config.yaml
n_layer: 9
d_model: 192
n_head: 6
n_kv_head: 1
head_dim: 32
d_mlp: 640
vocab_size: 5771
activation: "swiglu"
norm: "rmsnorm"
norm_place: "pre"
norm_eps: 1e-05
positions: "rope"
rope_base: 10000.0
rope_fraction: 1.0
qk_norm: true
attn_scale: 0.177
bias: "none"
tie_embeddings: false
parallel_block: false
init: "orth"
init_std_qkv: 0.0284
init_std_o: 0.0
init_std_up: 0.0284
init_std_down: 0.0
optimizer: "muon"
lr: 0.00873
lr_mult_o: 2.0
lr_mult_up: 0.602
beta1: 0.95
lr_head: 0.00507
grad_clip: 1.0
warmup_steps: 0
schedule: "wsd"
decay_fraction: 0.557
decay_shape: "cos"
final_lr_fraction: 0.1
batch_tokens: 8192
seq_len: 768
doc_mask: true
train_tokens: 111400000
steps: 13599
dataset: "wikipedia_en"
MLP neurons of a small language model. Each row is named by its layer, matrix (gate and up: input weights) and neuron, and shows model dimensions 80-175. Each number is 128 + 24 x the weight over its row's rms, rounded and kept within 0 to 255. A neuron's up and down rows have the sign that makes its largest values positive.
After each neuron's rows, "fires on" lists the tokens most often at its 100 highest values on Wikipedia text that the model never trained on.

L6.gate313 [145 137 165 110 131 148 123 165 141 113 147 105 155 104 122 116  85 104 149 133 126 110 107  83 152  87 128 113 164 142 182 107 138 144 125 127 161 161 110  99 121 137 149 140  97 133 127  89 112 114 162 138 115 125  88 147 123 145 128 124 143 138 129 116  82  99 148 141  98 134 195  70 133 109 163 135 136 128 160 132 131 150 143  84 114 132 123 162 135 163 138 165 105 129 168 112]
L6.up313 [134 166 160 104 101 147 148 113 110 139 120  98 133 100 107  95 139 122 146 122 149 114 171 168  98 111  91  86 120 141 161 165 122 117 115  84 138 130 112  89 127 117 190 156 123 170 141  95 126 122 151 171 100 133  83 115 134  96 149 121 119 128 122 152 112 119 116 101  95  76 128 147 118 154 149 138 124 125 121  84 116 146 116 105 132 172 109 119 125 158 126 140 123 127 124 108]
fires on: " L", "ar", " (R", " (D"

L3.gate525 [120 129 151  90 118 112 142 151  92 122 123 113 133 109 123 131 157 116  85 140 125 105 138 138 153 137  97 131 140  88 169 137 168 155 131 103 137 122 153 109  89 122 123 153 105 141 140  87 170 168 149 105 142 161 115 161 123 119 113 125 125  99 111 106 141  94 124 152 115 140 118 135  97 143 134  94 135  82 115 113 141 100 157 128 147 136 124 122  98  96 148  93 158 111 124 122]
L3.up525 [ 85 135 124  85  94  88 137 107 130 130 158 118 127  87  93 127 154 121 125 115  72 130 181 139 156 102 105 165 146  91 151 106 123 147 130 115 107 121 157 127 143 109 149 151 113 146 172 152 165 185 128 173 127 149 115 121 131 105 121 101 106 142 115 170 117 132 111 128 138 163 122 120 113 146 132 116 161 105 139 123 127 120 145 145 153 130  98 123  82 117 103 144 130 156 116 101]
fires on: " =", " 1st", " fl", " Fl", ":00"

L6.gate304 [115 101 120 156 152 136 108 190 146 164 113 139 133 136 107 132 112 129 106 108 151 169 141 159 125  71 128 156 101 151 107 151 132 109 141  86  96 152 109 127 132 149 109  88 126 107 110 101  87 113 142  96 167 133 131 100 130 145 117 113  61 109 163  89 131 135  96 109  92 105  85  73 119 156 115 163 151 124  91 125 123  93 169 135 155  97 137  74 135 131  81 105 123 134 144 132]
L6.up304 [126 127 121 137 115 136 106 138 156 141 114  91 108 145 207 133 132 109 173 110 137 117 156 127 149 106 109 172 117 140 119 145 183  93 149 142 101 133 143 126  95 151 147  89 138 110 121 105 148 131 135 172 125 124 130  86 139 114 194 160 105 139 125 167 128 166 125 137 119 139 131 128 119 138  73 173 181 146 140 152 134 173 137 135 137 140 182 164 172  98 133 145 146 132 137 133]
fires on: "ir", "t", "h", "ot", "it"

L6.gate122 [116 102  86 212 116  89 157 131 141 105 168 114 125 144 122 124 135 144 155 122 146 107 109  77 143 110 122 119 124 106 107  69 141 126 127 162  85 138 116 100  93  85 127 127 113 168 148 113 145  99 115  85  71 156 119  90 146  96 135 138 146 141 113 154 103 136 116 162 128 109  99 101 111 127 133  96 127 130 135 112  81 110 148 116 158 136 136 113  79 163 156 174 138 158 163 149]
L6.up122 [162 159  78 155  96 101 108 133 105 139 144 129 110 119 122 106 165 112 129 154 147 116 134  90 127 110  87  75 151 121 145 133 136 130 137 116 111 179 123 129 106 106 141 113 111 113 129 158 141 120 102 132 112 164  93 122 178 166 125 130  87 128 130 125 153 137 158 138 182  82 164 126 129 111 144 129 124 119 162  98  88 112  94 113 104 123 104 114 138 116 116 129 170 140 125 134]
fires on: " b", " |", "|", " was"

L3.gate325 [127 140  88 134 143 124 160 104 130  99 175 147  96 142  93 154  91 150 106 135 120 146 152 133 124 112 108 137 111 120 142 153 130  95  95 152 140 174 137  93  85 107 151 131 122 103 168 128 109 103  60 121 119 170 125 128 129 125 149 122 149 138 121 166  90 176  85 102 119 154 112 124 145 156 105 121 140 115 121 136 133  93 101 140 201 161 106 112 154 122 113 156 116 129 146 155]
L3.up325 [108 111 143 109 110 110 184 129 113 106 133 124 125 118 152 122 121 126 143 109 124 177 108 131 139 126 150 140 182 165 117 112 112 110 123 105 153 149 106 137 164 168 143 140 126 122 115 106 167 174 140 122 140 113  93  99 102 136 164 140  62 173 115 183 116  96 102 126 167 118 144 139 161 156 137 119 112 122 127 155 163 147 124  73 110 110 130 129 118  80 155 138 116 123 136 117]
fires on: ",", "\",", "),", "8)", "ton,"

L6.gate558 [206 143 145 129 112 118 130 162 107 156 142 109 117 169 123 105 115 158  95 111  95 111 141 122 115 163  90 172  80 126 151 139 145 195 130 120 115 146 142 159 143 123 135 118 100 129 111 115 132  90 103 117 137 141 173 111  98 135 101  93  96 151 124 148 105 133 141 129 131 126 162 146 127 138 157 123 123 137 109 137  96 132 177 138 137 148  83 155 112 117 106 136 113 126  86 158]
L6.up558 [184 103 152 157 119 134  74 121 135 117 123 113  77  82 137 121  96 208 103 140 126 148 112 118 188 113 134 109 119 114 137 102 202 118 135 156 135 129  85 137  87  98 137 127 125 114 141 151 107 139 146 114 133 141 130 105 111 151 133 122 113 111 159 149 121 140 126 133 134 176 134 116  62  86 132 133 126 118 136 129 152 110 118  96 129 146 139 102 149 108 121  98 139 145 136 115]
fires on: " |", "th", "30", "|", "−", "w"

L6.gate473 [ 89 133 124 125 101 153 126  78 125 148 121 138 152 144 120 128 147 137 111 115 139 127 121 138 124 103 154 142 122 116 124 114 141 169 114 134 128 111 106 152  96 101 166  92 130 127  82 134 116  90  90 124 154 106 136 142 157 169 136 138 129 108 126 146 119 125 108 105 145 108 137  97 128 122 124 200 135 151 112 100 150 124 170 114 104 102 117 108 144 107 123 125 131 151 140 171]
L6.up473 [145 151  84 113 135  98 112 175 147 112 157 108 153 162  79 119  99 148 168 160 108 164 113 128  97 142 137 124 143 136 125 114 107 157 181 120 118 121 145 132 148 122 130 166 121 107 156 110 126 103 108 139 130 113 107  98 132 133 148 124 175 195 146 153 137 132 138 111 131  83 120 110 161 149 130 115 166 135 159 121 113 138 144 118 147 122 119 100 141 140 134 118 124 147 178 152]
fires on: " |", ":", "est", "day", "a", "vel"

L3.gate636 [142 104  92 101 187 117 117 142 146 117 145 138  73 116 184 166 144 162 137 140 116 118 150 145 194 122 112 124 153 121 149 183 114  94 138 121 122  86 126 105 168 105  99 100 102 130 139 137 124  86 133 158  81 118 112 107 185 144 176 136 119 113 116 105 127 125 124 105 105 160  97 112 162 100 138 130 115 116 121 140 177 107 107 154 141 174 100 121 141  87 126 175 108 149  89 163]
L3.up636 [175  88 111 128 158 145 108 134 159 112 143 126  93 126 134 138 128 155 133 145 116 128 131 155 183 154 113 162 161 127 149 175 125  83 158  96 139 100 142 114 143 122 118  89  82 137 153 168 143  80  99 158  91 142 143 137 160 129 185 118 106 122 101 113 101 145 100 109 147 154 119 112 161 135 133 111 113 137 111 163 129 142 116 135 130 171 132 105 106  99 113 128  90 114 108 148]
fires on: " He", " dis", " st", " aff", " Aff"

L6.gate173 [173  88 170 164  84 120 152 122 100 156 145 125 136 123 166 115 110 172 120 154 117 130 113 144 190 168 110 133 116  92 135 163 140 135 122 108 159 104 116 116 122 177 133 146 112 160 161 110 141  83  93  91 154 114 100 118 128 148 142 156 127 138 141 134 161 110 107 144  96 113  96 126 127  98 145 159 115 151 125 108 112 122 139 123 136 144 115 145 166 105 195 123 104 155 142  84]
L6.up173 [161 194 178 136 107 175 115 153 128 105 110 116 141 127 138 154 117 130 107 127 138 115 139 125 155 134 129 155 126 111 143 138 143 115 106 100 110 135 133 146 152 102 132 146 109 126 172 124 134 132 115  79 101 150 104 128 122 143 164  98 112 136 129 111 157 119 120 135 118  94 144 129 155 109 128 136 118 101 107 144 124 112 139  95 164 164 121 173 112 154 191  96 100  87 152 123]
fires on: " D", " d", " St"

L3.gate275 [166 101 147 122 103 144 125 154 155 104 144 138  92 135 135 138 119 164 168 126 147 100 104 172 151  96 104  93 116 146 109 125 136 107 101 144  80  74 140 100 125 131  94 102 116 161 106 105 148 123 169 145 151 138 105 130 123 129 159 160 140 117 100 129 118 126  80 133 129 184 144 107 143 153 161 109 135  98 128 121 151 136 101 159 167 105 116 125 131 145 132 119 117 125  72 130]
L3.up275 [178 123  99 149 125 131 138 129 103  95 174 122 120 136 128 121 123 123 135  96 131 122 130 132  79 146 161 102 174 124 145 144 143 109 126 167 120 127  98 124 123 100  97 137 121 100 135 117 140 148 129 152 155 122  89 146 134 102 130 101 115 175 160 158 115 106 141 129 123 151 107  97 115 110 116  81 164  99 172 165 113 158 166 132 133 156  78 122 107 106 107 133 125 141  92  76]
fires on: " —", ",", "6,", "3,", "4,", "i,"

L6.gate67 [109 100 110 133 151 133 104 102 126 117 167  93 140 127 173  95 124 175  94 120 108 134 106 137  99 143  93 113 108 171 181 161 130 105 151 113 136 123 154  89 117 106 111 130 111 106 158 148 153 162 101 126 117 121 104 102 120 122 107 100 114 135 123 144 163 142 124 105 146 119 138  93  88 146 110 147 168 173 116 158  87 168 116 110  99 179 157 109 148  69 117 131 144 137  93 115]
L6.up67 [129 130 156 108 120 122 129  93 108 134 149 113 113  88 104 117 111 141 108 135 107 115  92 125 107 143 126  86 162 138 114  83 137  97 130 123 137 179 117 156 125 119 104 115 122 125 151 143 143 124 128 135 147 127 132 100 102 129 136  74 125  98 142 154 104 153 112 112 157 112 100 107 146 105 113 111 120 104 121 140  93 116 106  49  92 167 180 128 176  80 103 107 160 120 113 156]
fires on: " |", ","

L3.gate30 [137 136 104 106 128 131 104 110 158 127 133 128 116 130 152 109 151 157 119 108 139 155 123 129 160 119 104  96 164 155 100 131 109 134 161 106  83 142 130 102 110  97 104 153  96 122 108 141 108 123  97 137 117 136  97 180 143  87 139  99 100 159  91 136 146 102  92 111 137 134 125 165 155 147 132  87 136 110 148  76 106  92 121 143 133 161 137 140 111 158 120 158 155 127 146 173]
L3.up30 [150  81 147 117 132 123 107 124 143 172 116 155 114 133  88 110 131 133  66 167 126 154 137 137 134 105  58 119 134  92 137 125 148 138 130 136 117 136 137 177 113  97 118 167 131 135 130 162 149 154 118 117 145 114  94 139 163 112  98 158  97 154 134 134 139 119 112 146 130 122 128 175 120 162 114 124 136  92 152  78 124 125 158 115 142 155 125 104 114 189 130 125 148 170 132 161]
fires on: " ==", " =", " served", " up", " result", "==="

L3.gate74 [166 131 127 158  67  58 113 153 167 126 105  88 136 145 143 184 118 111 103 122  90 145 135 125 119 164 122 143 134 136 133 138 137 129 143 177 139 138 146 126 118 176 145 137  90 143 146 193 108 119  96 160 131 106 167 140 135 159 114 135 103 109 128 151  92 134 130 115 141 149 127  94 140 126 119 176 161 138 124 122 131 124 146 156 149 137 155 145 103 103 131  87 150 180 184 117]
L3.up74 [158 137 132 154  88 123 132 145 164 105  94 102 127 144 162 172 145 111 105 120  89 154 126 142 113 172 132 136 126 133 137 110 108 112 163 176  95 121 115  67 104 138 109 126 110 132 126 177 119  94 109 162 136 130 152 130 164 165 117 139  96 123 129 147 130 158 136  84 144 136 121  80 147 127 149 127 176 140 123 107 133 113 158 181 140 107 162 122 116  92 129 142 160 143 142 140]
fires on: " ag", " batt", " agre", " number", "eng", "ubl"

L6.gate125 [137 120 143 165 170  69 134 118 101 132 157 108  86 108 118 189 133 148 133  93 107 162 130 108 147 111 121 145 164 137 136 154  84 114 144 115 108 152 159 147 107 134 133 135 139 125 165 159 141 102 138 148 181  97 111 128 149 127  90 148 145 104  90 150 131 147 112 124  98 124 113 156 107 138 139 116 182 124 150 112 136 115 167 150 137 150 112 128 119 113  96 121 153 136 157  81]
L6.up125 [135 108 134 133 134  92 124 123  95 101 185  74  90 143 119 114 128 130 164  89 149 161  81 151 138 125 112 143 150 121 110 104 143 135 139 123 111 140 109 110 110 100 124 136 202 110 133 135 141 185 145 160 153 177 134 125 129 115 112 109 104 150 147 133 172 146 132 127 136 128 106 176 139 137  83 106 127 169 155 141  92 157 123 119 142 140 120 143 186  89  82 158 127 146  82 130]
fires on: "el", "al", "am", "ile", "C.", "em"

L3.gate323 [161 140 189 130 189 150 120 137 185 127 147 135 152 146 195 168 149  92 119 124 190 123 113  94 137  87 118 104 127 151 117 135 138  97 106 137 117 147 142 137 142 106 130 161 154 139 103 114 118  85 136 122 119 136 101 164 118 143 124 130 109 150 130 102 161 115 131 166 166 126 115 125 155 135 108  98 125 119 150 121 124 108 163  99 196 102 106  78 115 124 150 122 110 129 116 117]
L3.up323 [140 171 145 116 218 173 122 119 145 115 131  89 152 147 170 146 150 129 101 114 148 105 126 144 129  87 147 146 141 129 123 175 121  88 105 128  94 114 123 101 105 118 127 129 131 150  91 102 104 114 137 160 130 120 153 106 108  95 196 117 137 165  76 159 138 152 134 110 142 137 120 138 161 161 133 118 130  82 153 103 155 111 107  98 117  90 116 128 135 103 114 113 123  93 132 114]
fires on: " serv", " acc", " poss", " business", " gen", " sex"

L6.gate61 [169 113 152 107 164 136 153 104 154 168 124 148 136 143 185 138 131 102 104 113 127 147 140 118 154 121 109 145 135  91 128 140 128 162 133 105 114 162 135 136 111 101 120 126 138 155 123 101 165  95 138 143  89 130 126 106 112 134 121 103 176 137  95 168 117 150 137 138 140 115 129 131 156 115 129 101 174 173 144 124 120 131 103 170 121 154  90 164 165 130 112 158  97 120 137  84]
L6.up61 [174 105 143 134 136 126 180  68 125 161 127  88 120 107 130 120 115 120 140 168 139 119  99 104 141 135  87 101 142 111 137  95 135 128 106 138  97 145 137 179 164  92 109  93 115 144 110 103 119 133 154 155  95 115 104  89 127 168 131 107 116 102  86  58 125 108 121 153 148 167 124 152 108 142 161  91 203 129  99 147 130 148 144 173 127 153 140 104 140 122 142 139 138 147 137 135]
fires on: " De", " de", " en", "n", " En", "de"

L3.gate136 [123 154 117 125 123 174 145 128 145  75 111 142  71 130 111 140 141 170  75 101 128 112 117  97 131 121 125 116 109 155 118 116 111 103 121 123 128 173 132 144 113 137 129 130  95 131 152 141 122 119  86  99 109 154 115 120  85 130 135 108 157 157 126 171 144 119 137  95 138 182 132 165  86 127 129 118 120 182 122 126 164 101 104 159 111 165 155 127 148 117 107 180 128  98 129 134]
L3.up136 [108 115 147  99 144 115 113 121 127 115 158 138 118 138  98 143  90  95 125 157  98 112 127 157 114 111 140 157 111 105 138 113 126 129 185 148 112  66 124 123 117 100 114 100 109 151 131 154 128 117 147 140 109 168 126 156 128 152 152 127 152 131 177 147 152 171 158  84 141 174  93 121  88 138 131 157  98 138 142 126 161 129 112  84 119 106 177 154 138 112 117 143 111 125 125 143]
fires on: " for", " –", " g", " of", " ="

L3.gate42 [168 132 111 147 135 112  88 165 178 140 111 100 121 159 120 127 144 147  98 137 153 128 116 133 116 139 158 116 124 147 138 168  98 121 119 121 145 130 139 115 166 123 128 141  98 186 107 169 121 120 118 112 140 132  98 102 107  73 153  98 164 145 151 138 141 112 138 158 151 115 126 133 108  97 125 139 164 121 142 117 179 166 168  82 152 101 109 115 126 175 110 121  91  96  89 133]
L3.up42 [131 157 126 132 146 135  99 156 146 112 144 130  93 170 113 128 126 121 127 172 159 107  95 162  90 142 114 129 125 144 165 155 129 115 126 100 155 156 133 138 109 142 150 168 106 150 119 170 127  85 148 148 140 141 111  80 103 106 166 151 147 134 121 144 152 156 129 156 162  97 103 150  93 121 117 149 171 152 175 113 156 105 106 100 172 145  97 141 129 113 105 122 132  90 149 132]
fires on: " large", " old", " desc", "ital", " Real", " Team"

L6.gate160 [158 112 109 143 111 136 140 117 120 164 104 112 149 157 154 105 153 115 147  92  99 145 137 131 165 156  94 106 148  73 130 136 144 126 112 141 163 116 183 160 132 160 143 108 137 107  90 111 118 103 174 115 144  98 123  95  80 126 170 152 100 121 133 139 195 119  96 113 131 135 162 114  92 128 134 128 141 138 128 141 137 112 122 118 153 146 101 115 144 149 130 136 101 136  92 100]
L6.up160 [146 118 148 103 119 138 142 114 171 113  89 131 140 134 117 103 119 126 147 128 125 105 140 141 151 125 111 147 172 154 127 110 167 160 126 144 142 120 109  95 121 156 155 112 131 115 100  84 102 140 123  74 145 118 137 163 149  93 137 145 128 128 154 118 126 129 117 153 128 137 146  96 124 104 129 117  95  94 140 152 102 170 120 105 122 139 105 167 134 103 152 138 133  96 100 159]
fires on: "-", "/", "–"

L3.gate540 [124 125 170 126 186 107 125 145 126 133 142 146 111  81 119 128 119 136 171 117  86 126 103 214 114 153 119 111 100 117  81 138 151 110 154 122 146 157 100 186 103 161 115  96 119 109 149 151 148 147 116 108 125 145 149 124 134 116 128 146 125 149 124 168 153 129 123  75 101 165 134  90 130 147 155 109 132  82 131 135 121 114 110 144 139 170 147 100 111 117  89 121 124 122 134 120]
L3.up540 [145 131 156 116 181 139 128 137 129  80 119 126 121 133 106 168 138  72 131 106 134 134 101 138 120 168  63 138 112 103 174  88 150 144 128 129 136 185  62 121 131 131 168 150 148 158 107 101 126 138 127 128 133 134 118 132 120 119 149 131  94 124 177 153 112 125 114 117 148 116  99 114 116 169 164 150 161 110 136 107 110 130 115 116 148 116 137 134 124 127 106 116 115 122 146 142]
fires on: " Is", " '", "iz", " et", " People", " us"

L3.gate596 [141  92 116 121 130 159  95 128 128 132 108 109 143 141  94 122  92 128 127 114 152 108 124 130 170 123 110  93 112 127 108 117 113 130 155 118 128 113 157 152 148 123 115 124  69  93 140 137 141  92 148 136  62 130 125 139 131 139 163 107 140 133 154 112 135 157 129  95 112 115 175 147 135 150 153 151 162 142 100 102 116 144 134 142 185 123 121 138 164 159  96 185 126 150 116 124]
L3.up596 [117 157 132 162 131 141 145  86 112 140 158 141 133 119 144 109 140 146 168 139 122 125 136 156 124 102 139 105 120 104 105 115 102 128 122 102 156 156 140 145 133 103 123 131 160 142 147 107 125 166 139 118 117 136  93 164 111 137 139 105  82 141 155 154 167 128 137  91 155 114  85 123 120 135 140 145 182 135 174 173  99 161  82 168 156 159 142 115 151 152 158 105 187  97 130 112]
fires on: " en", " de", " van", " Van", " der", " En"

L6.gate97 [154 152 122 172 124 109 143 160 106 172 136 159 119 158 126 167 176 110 116 110 113 133 168 149 115 131 125 142 114 177 133 161 130 165 111 124 153 140 143 156 127 117 158  78 182 103 169 177 138 101 161 139 144 129 115 107 161 131 117 103 100 169 116 135 143 114 159 113  99 167 142 104 127 109 161  78 164 138  95  96 107 148 122 129 163 115 118 142 118 135 131 132 104 151 118 143]
L6.up97 [119 129 125 134 128 151 132 137 131 132 122  76 104 110 110 141 160 147 121 127 123  99 125  91 129 115 108 148 106 112 145 110 125 139 153 129 101 131 163 133 113 116 140 163 149 118 190 191 154 121 171  80 161 150 122 104 118 138 130 120 133 145 137 151 100  63 129  99 113 140 141  88 209 130 122 124 163  99 112  97 122 174 126 126 118 117 127 126 145 172 125 173  88  80 118 168]
fires on: " |", "es", "ó", "ing", " Des", "ert"

L6.gate153 [120 114 134  86 117 128 146 107 114 147 113 102 134 123 111 116  86  96 135 149 129 156 143 144 151 165 123 171  92 152 112 134 109 197 116 149 123 108 142 142 111 110 150 143  87 112 111 120  97 117 130  73 119 119 150  95  72 120 138 114 144 123 164  85 141 143 149 107 107 143 136 136 147 172 120 131 157 134 156  89 105 153 123 174 113  89 102 184 127  87 143 157 124 123 145 118]
L6.up153 [107  83 126 139 102 146 152 133 143  93 127 156 165  89 119  96  93  88 131 126 110 139 107 126 178 123 105 167 143 154 115 117 144 158 109 163 134 123 110 130  85 114 133 138 142 121  98  94 130 101 129 132  95 157 122 148 150 133 150 111 131  75 170 118 129 114 152 130 126 139 146 105 110  83  96 133 122 133 151 133  55 126 118 158 115  57 150 144 124  93 111 111 115 116  98 159]
fires on: " |", "_", " \\", "/", " $", "^"

L6.gate433 [ 91 128 149 135 121 155 104 138 108 149 168 133 122 153 152 156 163 138 144 111 128 130 117 121 144 124 112 131  99 110 110 166 107 146 106 122 154 130 162 106 128 143 162  88 107 107 124 139 106 102 120 151 113 147 114 129 128 128 137 144  93  74 148 126 159 200 152 175 133 133 119  93 161 144 119 146 142 130 133  91 141 150 168  99 153 162 116 109 168 194  67 108 114 162 127 174]
L6.up433 [ 81 130 136  70 132 117  89 147 148  98 115 141  93 106 139 149 132  93 125  99 141 123  99 127 106 161 103 136 127 137 159  91 138 160 123  92 114 135  97 127 156 123 147 128 124  77 136 118 104 157 132 118 111 131  90 140 166 151 141 118 101 173 128 154 100 141 125 128 126 168 127  86 125 166 129 106 132 116 160 151 131 155 149 101 128 142 103 132 108 155 119 117 114 104 111 120]
fires on: "it", "at", "og", "et", "iv", "t"

L3.gate150 [112 111  99 122 138 162 152 158 108 149 206 137 126 128 118 143 142 129 131 134 118 128 125 111 151 125 116 112 132 163 175 106 120 151 111 154  89 119  94 142 128 139 104  89 122 127 149 125 104 137 131 145 153 136 141 131 100 132 131 121 135 149 109 120 114 125 103 104 132 144 165 107 160 157 124 137 129 117 154 151 149 113 120 139 123 177 117  95 188 114 131 181  95 139 149 113]
L3.up150 [103 132 102 113 164 185 131 106 136 117 190 134 109 144 119 146 149 148 115 109 137 168 124 105 116 134 125 129 124 176 164 111 130 131 100 142 146 110 144 132 122 124 106 105 110 131 140 113 127 157 179 140 131 153 106 153 112 151 158  97 152 168 127 132 104 124 136 110 132 138 134 105 127 143 159 142 131 155 132 145 144 141 137 126 105  96 107 110 129 108 135 147 107 129 124 133]
fires on: " –", "7,", "6,", " or", "8,"

L3.gate9 [126 151 108 179  75  89  97 118 122 166  90 177 118 117 180 138 149  70  94 119 105 152 130  87 155 116 131 130 118 131 156 125 145 128 212 125 166 126 144  76 143 153  97 162 128 157 130 147 153 123 140  86 155 130 123 108 139 160 104  86 131 134 138 111 133 112 165 149 144 144 123 126 130 105 125 121 151 133 139 122 191 119 151 115 122 136 100 124 157 108 158 138 144 148 123 145]
L3.up9 [153  97 102 175 138 119 124 138 145 115 159 170 111 111 140 180 141 120 111  94  84 147 148 110 160 131 100 153  99 127 103 119 144 121 183 145  96 101 135 129 126 152 149 144  88 118 126 138 154 143 114 122 120 145 152 134 153 120  95 123  80 136 109 110 145 119 125 151 184 176 113 121 142 137 127 137 149 127 133 115 178 159 171  68 138 127 118 106 160  90 130 164 139 135 111 107]
fires on: " pl", " fl", "arg", " cor", " Fl"

L3.gate638 [143 123 104 187 143 124 121 121 108 125 104 120 119 124 139 134 101 139 156 128 130 117  97 123 107 126  86 136 128 124 138 109 101 144 102  95 146 143 150 136 160 139 139  94  74 139  79 151 136 129 104 128 197  96 101 163 137 145 116 125 155 129 132 151 145 108 160 203 127 152 111 124 164 134 107 116 144  98 167 102  86 107 107 170  79 117  98 143 155 131 105 120 158 106  93  99]
L3.up638 [153 109 162 140  55 112 122 129  80 153 105 143 155 137 116 142 112 150 137 156 122 109  88 133 105  77 112 181 144 151 148 128 113 122 112 136 120 121 190 105 137 155 143 114 170 140  78  80 146 161 128 138 120 103 134 124 129 104 146 169 115 125 146 130 135 135  94 137 163 104 114 142 127 114 188 124 143 131 119 151  97  87 173 131 113 115 158 142  81 108 120 126  96 143 116 105]
fires on: "um", "==", " civil", " Human", "ource", " Label:"

L6.gate575 [132 146  99  69 136 138  79 158 168 133 156 148 119 144 166  95 129 151 122 120 140 146 136 105 156 125 116 132 160 147 135 120 154 149 149 125  93  81 121 108 106 136 138 161 137 136  95 148 167 164 150 116 117 103  85 101 123  96  87 144 101  91 137 124 132 141 104 134  87 143 145  95 118 119 114 141 110 128 108 124 156 115 152  94 105 116  87  92 121 110  75 143 114 153 121 143]
L6.up575 [ 73 153 132 110 123 156 114 149 154 139  64 153 116 135 162 102 105 128 112  93 131 129 144  76 130 140 125  92 164 150 132 131 115 132 110  86 112 130  92 152 126 147 100  98 111 120 122 120 129 154 156 164 105 118  92 206 123 111 125 140 158 141 118 113 100 139 104 124  98 126 146 121 155 176 106 126 129 129 149 125 131 139 128  97 187  94 114 162 138 146 139 122 123 141 114 150]
fires on: " s"

L3.gate163 [122 171 128  89 122 112 126  73 111 114 130 132 115 144  85 148 181 109  96 133 137 140 128 137 163 133 126 101 147 115 146 138 100 158 153 149 119 140 155 147 147 128 106 103 136 170 150 127  98 128  96 129 133 112 152 133 129 124  87 124 111 145  98  88 176 157 139 121 121 104 149 178 132 131 135 148 140 103 115 128 119 125 131 126  85 114 137 116 107 147 158 155 136 177 122 145]
L3.up163 [116 167 152  85 116 107 140  89  88  85 152 129 132 148  87 149 171  94  84  95 157 124 115 122 128 134 113 121 196 107 157 134 123 121 158 141  99 128 134 138 129 101  97 126 111 149 134 131 115 124  98 128 101 124 148 126 141 127  82 145 126 142 107 109 182 162 132 118 138  90 147 190 137 108 121 151 135 140 118 113 123 108 130 151 111 120 133 123  92 151 144 147 132 165 108 109]
fires on: " ===", " =", "===", " The"

L6.gate367 [157 138 171 113  96 109 153 120 155 124 117 167 117 131 106 124  87 131 116 132 132 117 133  95 121 148 115 106 132 126 131 164 117 149 144 107 158 171 122 143 116 119 152  99 115 141 178 155 124  72 131 144 171  99  99 149  81 150  93 155 128 126 154  90 138 125 134 153  90 128 136 106 120 154 104 102 119 163 131 118 138 136 117 163 133 141 102 111 141 133 132 104 125 125 121 143]
L6.up367 [106  88 153 151  95 104 144 135 169 113 129 165  97 165 110 138 110 130  88 109 119 135 116 131 135 159 131 136 145 137 136 139 112  99 108 130 166 106  94 127 111 119  99 170 119 109 159 129 122 105 171 144 119 123  74 101  90 169 130 147 116  99 155 125 136  92 120 135  72 138 110 149 144 155 111 111 103 156 144 132 111 166 134 124  84 132 114 142  97 180 207  82 142 113 130 178]
fires on: " e", " th", " s", " d", "u", " G"

L6.gate79 [146 136 129 167 155  83 105 143 121 112 149 134 144 104 132 111 182 108  86 129 104  90 137 104 145 140 136  92 101 149 123 117  83 144 140 181 122 144 108 112 140 143 155 127  94 109 126 115 129  88  84 119  85 125 146 157 133 156 122 100 112 136 142 137 105 113 156 110 140 126 147 146 138 146 132 135 159  99  89 136 109 131 144 123 124 175 115 184 149 146 146 135 140 124 157 130]
L6.up79 [159 147 147 125 115 183 141 119 117 119  71 124 175 135 142 122 131 112 101 151 106 114 167 152  88 129 164  77 121 146 113 119 177 145 136 156 166 124 101 143 141  87 136 111 112 141 171 143 173 115 112 136 134 121 123  87 117 109 109 106 133 156 147 102 124  87 134 106 102 145 139 145 153 139 146 125 134 118 132 106 130 133 154 146  93 142 129 142 111  83  99 121  74 131 113 126]
fires on: " L", " l", " \"L"

L3.gate352 [113 130 114 137 121 146 143 119 127 130 164 139  97 152 133  80 100 146 164 139 122  80 122 147 118 152 102 149 124 129 103 118 150 104 118 122 136 148 130  77 147 103 129 100 106 165 147 119 119 141 133 151 153 101  83 103  97 149  88  96 109 145  90 133 115 101 109 139 155 141 181 119 123 146 121 140 127  96 113 118 156 142 103 170 134 164 135  92  75 102 164 114 141 111  96 127]
L3.up352 [ 98  80 127 122  95  89 114 109  93 123 139 126 139 128 104 117  90 116 164 125 133 115 100 135 123 108 143 113  94 117 108 143 148 105 113 128 126 134 130  93 119 118 109 145  82 129 116 131  97 154 150 168 115 154 124 120 120 134 113  84 118 105  96 119 114 133  88  87 115 168 128 139 115 157 151 177 168 112 145 101 152 142  80 167 142 122  99 126  81 137 106 146 107 152 146 141]
fires on: ",", "2,", "4,", "1,", "3,", "5,"